config.toml
d_model = 768
vocab_size = 32000
norm_eps = 1e-05
rope_base = 10000.0
qk_norm = false
bias = "none"
init_std_o = 0.0226
init_std_up = 0.0226
lr = 0.00849
beta1 = 0.95
lr_head = 0.00336
warmup_steps = 200
z_loss = 1e-05
train_tokens = 1341000000
dataset = "wikipedia_en"
MLP neurons of a small language model. Each row is named by its layer, matrix (gate and up: input weights) and neuron, and shows model dimensions 368-495. Each number is 128 + 24 x the weight over its row's rms, rounded and kept within 0 to 255. Numbers have three digits each. A neuron's up and down rows have the sign that makes its largest values positive.
A block is one neuron, or neurons of one layer that tend to fire together. After each block is what it responds to, as a language model described it from the Wikipedia text at the highest values.

L10.gate483:156146109123148138112133077126174117094119168108091134137115098105151157134130129131174121142077111114085118132138105122150151137131146163138099122158108115127162098118095100158140176095145138147201102110134109153137112145107117152163139099170118099120117123114083115141125147087125122153115165140099164120122128186211125131129144151145098125118147124155162152110115123125151153144107
L10.up483:154123062111127166161175147130141145151106163141111085124118104128153130107166130119134129114120088138138148172162151124134116143098129110162137167140143177133131122144132156148150145117101118152158100146144125153137131140155118122137145082150084120084137148175169122093148115174111120141106118126156104142159106107141128079100107152162119161135104113122145147164114126145136069093127
L10.gate1660:138131101123116172158087095108143109140133137124115127135127126159163117140126158115168089136165164161092146104177174129139127143124162133145159097131141138146103116069121102137171129130145135132157146071088126120150149160119128129144154167118134127113107151128085132119127163101112059147118131133142134116144123159158110131103143142099076128120124158109113106105110136101119137142203
L10.up1660:122110118121139134155140105101109124101084117114132098100131116131140135144118104133131141129121135152100147153118082089098124101140143143152138124149119131098141075129060140132121136114121145143130116140161122104111116117139124136105113158130083122129104137132141141163127119097125193135125137094157145163174115119154104106127139145142149158113103117105143129136161121127144122108154
Responds to: Mid-name continuation tokens. Word pieces and words inside multi-token proper names, titles and foreign phrases, often in tables or lists, e.g. Ramat HaSharon, Middle-earth, Tech 1 Racing.

L9.gate131:123116132133118161117149101128137091156117163121116146124125137110154138116131145134122098141092156102095107125190114132137120150123122153140120149095131144138139156114148142193112112126163113087098092109139108124126175121114146121148076090119160102132168136090103109122129124114183153157137144115113155147115174093152160094122122140142147119139176143100177161141131120118162107146098
L9.up131:168128142094121153119133163141154116094113122148106146175114124100140083122156081101181114090105113113097150154156166150129128145151147152140116115132146156125095134141148157125130148113157129087091134109093158157169184116116125099135118143126127087148111135139127157128178155111192109132139147135152129098132120160138137115130120093149121146093143106097193135153127138135159107138158
L9.gate133:128168113084112152147116151121142110151130129112113108139141115108157127084149113139143101129041137146127138170117092145110112175107120143128143117098154158146125140135145124181150172131113106129163100118131099164138108126149106116152065116154116099116094139102140144134129102098109133145124108101123158191156102124154149119115086145153142188133155128114151144118127128108180153135110
L9.up133:146145152121153159099107088152167164143100152175102067117123136143147124148166142107165155173143147121133119148160116101142142137147154150119166113139140154134122115140127133113151153126177113098151158111126134169155143170144111108122166112147131169134144145189134145104146171152138097094104104112120116183113134126097130143145182115117083119100130135102144157110135096161097091141148
L9.gate289:110133112100109154152144116153135136108104100130087123128141109164148121117134110148162134130157096107099164129147131171107128131138143143169130121145117151129166153139147146168150108147164125107182101142096143161127121134156135116163124151132099109123104122125127068172137151124113110135101133099152091176143108123131131131105157157134160121102127101149133138140151129112140125138066
L9.up289:140149128107130161138141161141143137107082155152131116104153091109135113116190160116121097138055144138106131136111160103111139115138078153147110123108113138092094133135129143138131161134130136143150088108167148154127129146142122127157121148155137151148086101138150125160162107109117149129117094110143131130086133110165133153145159107132137180135106126103145132120155131151181114104112
L9.gate514:143156132076151158150119157163136144106117125130109108089142096127142148082140143143125117121111152116126126158145136149109121104171138107145162149100119164121153098164140137152132143134116103130193110155110104146150164146149109166132104117095124132137106128136145097128143179119135126118105100140167152164141096124079130117132122148154125122064149139101156144145164120111156119115137
L9.up514:186122080121151135156113134132142111082149097108167099112166100107151148123088138153159128116143119128155126126119124124093125117167131118151117119109129168106119145115106141171170193150115146113161082080132131127089132122132084132130120175156122145130152145115141105094160118150100113118140138126169132174135116181098130139154105130072121121086165135137139131139096112101136121112181
L9.gate890:133164135134113143147123163118151115128094138107106094159101133092156163136163122141144136156103169116150164139159128179132115118078121143146129111115184120116129123125138119120144117121149122139137172114137103155135158111124147117131094080100145109130123107143129091139094114115154131130107133124099134137124132121085128133129128135144122129120154088130120126124123121103140140119072
L9.up890:129150155111129152125130140122153122128109116134086154166140075129107127120109133114113122109097104160083157125143107140142116162166166110109126113116167145149119095114133125188131158102136125108163112126084120132136114103144136107114145143151090136132133126155152131152145136170149147126149109099136114089133167144134181139116125122145139149111196118131156109089098142173159143131096
L9.gate1249:149133125072128112095106114159099102121127111146147137133107128106135105110095178094115120107079133095103136148117126135132134111150176112107152133184117132113076123117131141130116185099147128132135149099187096121127150135147145128182133114138113111138143133141096164087157147175139141147093124099164149149123089132150119137162103122116131163082160147132131158127138135117109110141130
L9.up1249:112169169107112120125109149138141113123141171140076131113152086159119097122138143119148108125090112102119107154106120129116111160149130143151164104128158130130162124130115138145158115137152085185137157123122109138126132140138133146165125151142101127105150129130123144063124147109133119105129130095186158135152104171121150117122075130132151128115126130093196122140129102136127141109108
L9.gate1798:159131143159111132135145126096144107122128128132089113099133112119115164102134115091132120128134106134096115135130155140142135183145155150096136126096129188125133143163135160154127130081153136116141089134158179167115116155147120131130123135152125153155147136067103140097162107088159075138095100130138119099130151161131129111142104156125087121160175113116085141101104135142154123137153
L9.up1798:137140169148131147160152163128126161107135157117105186164116120110178153122138148150153088141118079099088140138157121137136097134098146121144167152133104115144105108151132129163118131128101125154078168107116097172156152147113143132086097136141152127117093144130136153149129128145140152131139161142136122106178123179146150154143158109137184136094129122133126121111121100110156101109084
L9.gate1976:120090150122150139152173084121135136131103172116098110127142104082122116184150101108122106090097155131121110143211140149131131128127165171166130157136129229147091134124133146139097144133066143111144105122099148139131111138158099166137129126113117079140131105146171151140136141139101136140130093129170124178148023159151135100135139161141180143142124080074141133096130086121152155122169
L9.up1976:081147097147152124174145121162137149135140114153115141139165123154142133074133085089109141107126126151162137119112097125086106123146154126118116121149103141123100090123130137164140102138099096130127110151111125138134123109146106119128102114102102128113122101111124167157154112104145106183105088133148161149156132095149141108099159135108109114096110144173122148124155103125133113126175
Responds to: Mid-name and mid-row continuation. Function words, punctuation and word pieces inside titles, names and table rows whose continuation follows, e.g. Take My Hand',', Notes on' a', song title' |'.

L4.gate322:121147117138116111151109120154103087141092151088131120121097117131171148137158124091087098077097148134149103105173096099117157149101066129102127172123153142114088181117144136111148099131113190139128109133115082096102126104120102154146088111143106163100130156108083117118163102121131132149181116147146171118155146130144110153163142115144157096129158159137121115138104175128111128134146
L4.up322:151128149094146087122171157123130134149109097156116122110153162157128118150134107137086125097130130140140122123123106142179118129172136115134144160134187123131121125171128074091172120136111135143165133140113137149113125137090091127140136082152125160110122102138138135101131119164107108145126103120152137090115148132110103161129137140101152118070139106130131121091108127134108120120135
L4.gate455:169093109132134151147146141140117160139115125085175090123141126116102126111141139122128167114115070140152089125139113098148149056137116166133172174141132106127132119116142108098116128134137124156079118129137135150122129128102161148119172112121141139132110093111139138120144122122174152151138155139065113086095122109074129133155122096111149101138145174153110134170130202144118130161132
L4.up455:136146144133130106172140127140125155106086132112120152127131103103102130111126081114130160079143097123141128157110101128108168113164162109081155118167138111145133171126119082112144111164101118098107174104110120160135163099113117112111122098156121090114154144132110164141113096127117193151146117129151137167144111126126110128154114137120120102125118129125127165130137164080158097145122
L4.gate1573:154121080160148150134122125133121164132094127128141077105111136131147107132191104143152103128134172145129127161174112125150165143133115142091127127113153110137072170126144088117139101113120113143132134116155151135135151093100146151124137108151164166105121093117172155130138137101090156142138119114154149116156134165124149197099159152115097149120137118125115123123153081138168128161156
L4.up1573:164106122156180154144113068129085129098106178131160159121078124115148111106118098136110108106145157128139127127121114131168113128133084163134123125144138130143111140117155147140127118126096179173134109152184113196154131101084152180139118096151098133100150121083116157158124126138096144113144163175111193119151116112140103128148149108127137157176136113110096109149126123114179175123127
L4.gate1574:140126098130109139156097132149144129147108161136159100166126087178152118134113136104158107091139108105129115119164168150161137168157156121109128093133145104168150098144165164143132104123123138143161146155168141126146107115049133127147152131145161158110133147084145124182120112131108151135108158146147165115120133140098095163143146114142121132103139116154107121109086161138063126125129
L4.up1574:103130124123123108154123130148153103167129170168183157173097130165165114084106114102148110106138129152133126088118105133161090115139103120127130119129138134095129105158128130126141093110126138106113128107140124105114081180123121105178120177151136169110129107083139129134137127134121100128127116117129128096126177141154126157144128063114121141034188104143160171108112127146097117141107
Responds to: Prepositions and particles. Prepositions and adverb particles such as by, up, out and under, often in phrases like up to, out of, or by an author.

L4.gate106:148151113109098082126152107118111128110110127105084158148150132124113140091142110131075130140107152107150133110127096131111139124165118145147117075121113099118131125129106118134147131131130101133156136136125166114153095124130185142155105169141125144127147181111129099131153083131102156154128119149093129080137140117137162132100105135145073204152162168126101107112141135118108158121113
L4.up106:098180176100099134129129038143114117137104166123114083123176131145082147131142152125134114135127109144088126125167169125110127126114150119113134162155116129124149133119141115195122104095093089110124097110127133129108179131112145121112070135140113117112112102138142109125127097127130140118148119130149098131146123133148155135163115105166132139124153112107143104154100127149110162111136
L4.gate599:132161164104124101124134113116107142124117139179148124117135154105112118182102126123143146125105105116119137134120153138107144122116140168149075070113118163128138122158106118137106109126092165149096104100131146161113127144136133074105113140083089181180139135136140114087137129131092125192160134143128112137108111099140115122110125156132091165148174131118163129157107138125147104140109
L4.up599:153134108141116135080125104113118143117071149112128131157108135079120138149117160127177146154123128149165138121094095149095105149080145121182096117148121119112129152155106129111149113166150157114154129083120141132115088134122165114134146158140126142205096117130131131106124102120103150155129100138140123141141156124143127101174123139148129159131165118108124120139119147145071096169116
L4.gate923:132160119138149158123129166100153110122137146069129123137130106113127135107153108090167136132097141137116156107140113114136124057141164145161169108091129093126101109145104149142146112167129126116108144126149145120186149120076139121079129091102092098126117140109107139146127113103142122133160170144104138150115163133115157155151137125092128100116087133162140120133092143118129179113119
L4.up923:113129109167107112106105090133098128107132162072131151151124139134102148114134150142148124116132108121119132123125120118124154098103127087125081125104099105115178151106101143168146110089136143111121106138073156099158154140090142138143114098107122097121144167149127114132128150101120111121145165148103178122105143101127127121128166129153122105173162106160162103079133128143107120144118
L4.gate1640:123140130113166147092130135124147137105115134148140147126110080126099119117092148168124117086154134106086126105101167112118113141155111139108144140102130085105103124119124112148142148135148124123096093141106171178197139112062111121151112111133145125122087157150118122143159128130108127107118146100167105138116110117083092131147143148132125158142128083118115129141157125095130131089131
L4.up1640:083106151113112108124142121101102105150142130166125125146145126112097120117141115138127064162131125120138086135119132120144056175155135102137136156160101161126174127108125119094109105116131134158119169141140119128095127122123145127125112120097114134096165090157103108137137101128202133145145170124116076112161128081131174117096131092147126112126140143146119139078159138115143110137159
Responds to: Hyphen inside compound names. Hyphens joining parts of a compound name or term, especially Arabic al- names (al-Assad, al-Sham), also Teramo-Atri, hat-trick, All-Star.

L10.gate50:101098150134151140114155134106182110149156135140140073135116092167128107146120139146121115161104108142130095108134098126140136148156101156110131129095109122170126119115107127126078108135151167105142117188140166117161120124135147142162088143135105116108114120098107135135145164144113137116132127149118094132149107108108095131100130120128147104138108125100116093128122153114160134125167
L10.up50:137120129163129134155105109133133164099133116152122126161127113146150103169133156165162116123115108159116128112143132139106141116134135121136138132100146146131106153132110144158103126113123149123116148172100125110107116170100139078148123140146117149147116125130122131154141122116135124109118151109128129102127185137127127169159109095175146166153126174136106130149210138157123109160185
L10.gate645:135099163141155112110182100090081092138106125103146116087133132128126129144163142118153149088122144148096106110165146117142106112145094119150168115116109150098125118103131173089120137111134099109154122116154103130120118123130068133095111157126130097113124147118094151145122093087132145163138134121130164160105124136105099144164124143149168103140159149099145103142124123090114110163121
L10.up645:130065124113122102136131126126151118120105133139135154107084105108080145128177127100125116129085157131147117144113159097136111117112104105133097142173107169129159141146134096135052086122138104124154084126127127158140138143126111122161091171125141141143140131090116206110088091127140143107137124154151139082108155117105096194126142119141123094102134093112158145163127136155129148131121
Responds to: Mid-word foreign-name fragments. Word-piece fragments inside German, Dutch and other non-English words and surnames, e.g. Kamp-f, Sa-al, Sch-ön-brunn, Hou-st-oun, Sch-ell-enberg.

L9.gate79:143086142138138110141123184069145130138112110130122104160115181131115151169116117141130132085118131153122126130114116112125153110135119150124124096133106126133165103167113145122178133146137130112153112084132133096143114142116086136141108105133140106135134118120159130182128076141109135119141142076093110133118103147158156077125129158123117112100147166088171135121156118125163146081165
L9.up79:143114111148144133077130123121137095100113105140138167089123138135126131187122148093095142117115128136100104123162101132141150116112123103116179122129140116133132134153144164141117113150086107105154139147174169165152156173148086070173104188153125124117158153153154086102124134144125094131140140117149119103136164117112118174115092133123106084107158146125146134127104165134110117137148
L9.gate94:110097115128143112135129135142122124149091103177138162091116090130141107149133156113097093098122104108139130114143117112136097097154174130114114168119117130102134152128144125128162123125092122148130120141119155087107095091134148139143157135153113083118137119162154124125091132134123148101176123112123128101146126107143104147132150155115090060138136135158165138113115145148112154125125
L9.up94:130161114146154109144125127154123134125115132114146119134115134127155126174070142135130113123148175138126114160149116170147116117107138111178171150152106124131132107096127147145122154121135151118121114163135127091090173143098093143108078138161120132126107117082136124159134077131130107110116135127150067160100159107106096070117153159104119116149166112100179145108100117107124147108147
L9.gate134:137110127127143054119126106109121108134112089114122131111117167155177191117141122171110106155133158139136104124146117104126105139141124094107142114108157099146105115125154146162075118104116128131164116124118081123150153120118135135138099090117112134143116101140128089152106116136146142127150143146121131119104085158102069177094098133149137182116139137116128096113158153109114079127135
L9.up134:144137138117124150151152120117112127120096113178134109133130134120155164118151107176141128155137135134153098119114099130096109130179135126105142117102110118129156083140136145156115108162119126147123160138120115135084138130135152103120086111109143126164103113106129087115111112125151115146136141143126168113100067151117076171085057117125139155113116164098131109149143106103098140145105
L9.gate202:105097160113143099118156124129183138068155128143097128120149145130144116122129105183134114117176172118109143133097149122153129168146144127159162162084120132133114140121136111132087115158129140150164148124131110122143134135124131135167183147092166128151085131136134057124130153148108170114105146111093113129102150127144134144109129111157114120100123127114133126109073115077100105094157
L9.up202:115157113137135108134140127079129118126111139153161138143158141114130123138117146145115145130117102147146088150130165130184076133137135148116135129126149133096127125141108150141119118055158128119129109037132114143127102129113140137157115142122072081165110143115115097172126095104141113133109161139127142149141130075100105183150133133120127103124115132135127098076167125131131135138134
L9.gate696:121124125126106092165108106137165117156186093153174133157137109153090133141155096094149105098123108123113134129119102093148187117151110152167162097145134154137173165171136133109127133144162108126101122128133117119095105143116149118142089117131129104140137136133143133177132088100123157199127098122153137143090130143091101122143118132104125115134179142131136156108143094146127126093122
L9.up696:101125084155099090092083133070155136174115112076141182144120143165173152088142152161129102127156141117181140131134120097143125107122119136148109074101143128088129078085117110131137166154129134168106110108161175137117087106078099082158099111119156147122084087174146147084203132130152157136145145098124100067155161074139142101151158134128138103124108090090094126156081130124153171147136
L9.gate1573:123118076129140113143128130144090128145115152156145101140130084078130104152137124110090132163122135107122139151094150112148134163108125171122132155139125127098144126124109100137159116114085158102108116117110163159090140102179096092152121113142091146161147140137103089093165132154103128138210115146137117152105152135146150128091121100180108100152120133117145155134115154073099124140125
L9.up1573:161131100120160135147143098153123138142183131131145128134138099124139160102183141140122133160147101156113137131120183094121173161115132158098146102136119137126136129151080101112135123150120147086109134149111139133132106104146103087176116082146092130168114121145142139111112137180118111130171103168165135102103089121132118123128118100119068113101130139109126121100131201097125114100104
L9.gate1577:119105132123106160088105174107100121115130074186142112062119155133120114164089131125143129125091155116122135125171115138119150127109145107173138145101130156139136112105068138075114119105071134094114135122081123128144114168114118134181124125146134113116098091113123149146122130152162095111123118139125170111110098137135113112135133089102134135119134128076114095095130135116155165149175
L9.up1577:153078115127150143119156136069144082142128141168112115110145127137126092127137140147130127148091178138124128135137128151128112114143115167157144125098147154108133131120094115103095137134143119135086112134161112131154102151158135145149161132120144140110149131131128124114088116151095145107131107141094083130141110116138123176173113094130120135082146144134089156130115150141117137144144
L9.gate1665:128124124099138108099128176110160096153158125163145148147160148174109143153134118095151110128155122098156141113123102104151149103100124146139146150083068156139125095118098088116097104145095081120132152145122156094147132125136147145139119151140145166143146161156123108122145143116089134132131144127099106104093142169122124101121124140142147133115140147074174110132132139095138136132105
L9.up1665:094159118164141142151149138093121126147112092150118116139150092097117114136072143158114113120125120153125117121130205154141147124114154099116125168129146148111112093134111148127167148154129124179114125117112124171120081129117132118151143132123128139082163169081135102137188106128140153143157149103152090101081162121130112089103140108128129172099049136131134135142128109132125117158116
Responds to: German pieces, causal links. Fires on mid-word pieces of German words in citations and names (ge-gen, Beiträ-gen, Vög-te) and on connectors after cause phrases (outbreak of, due to, by).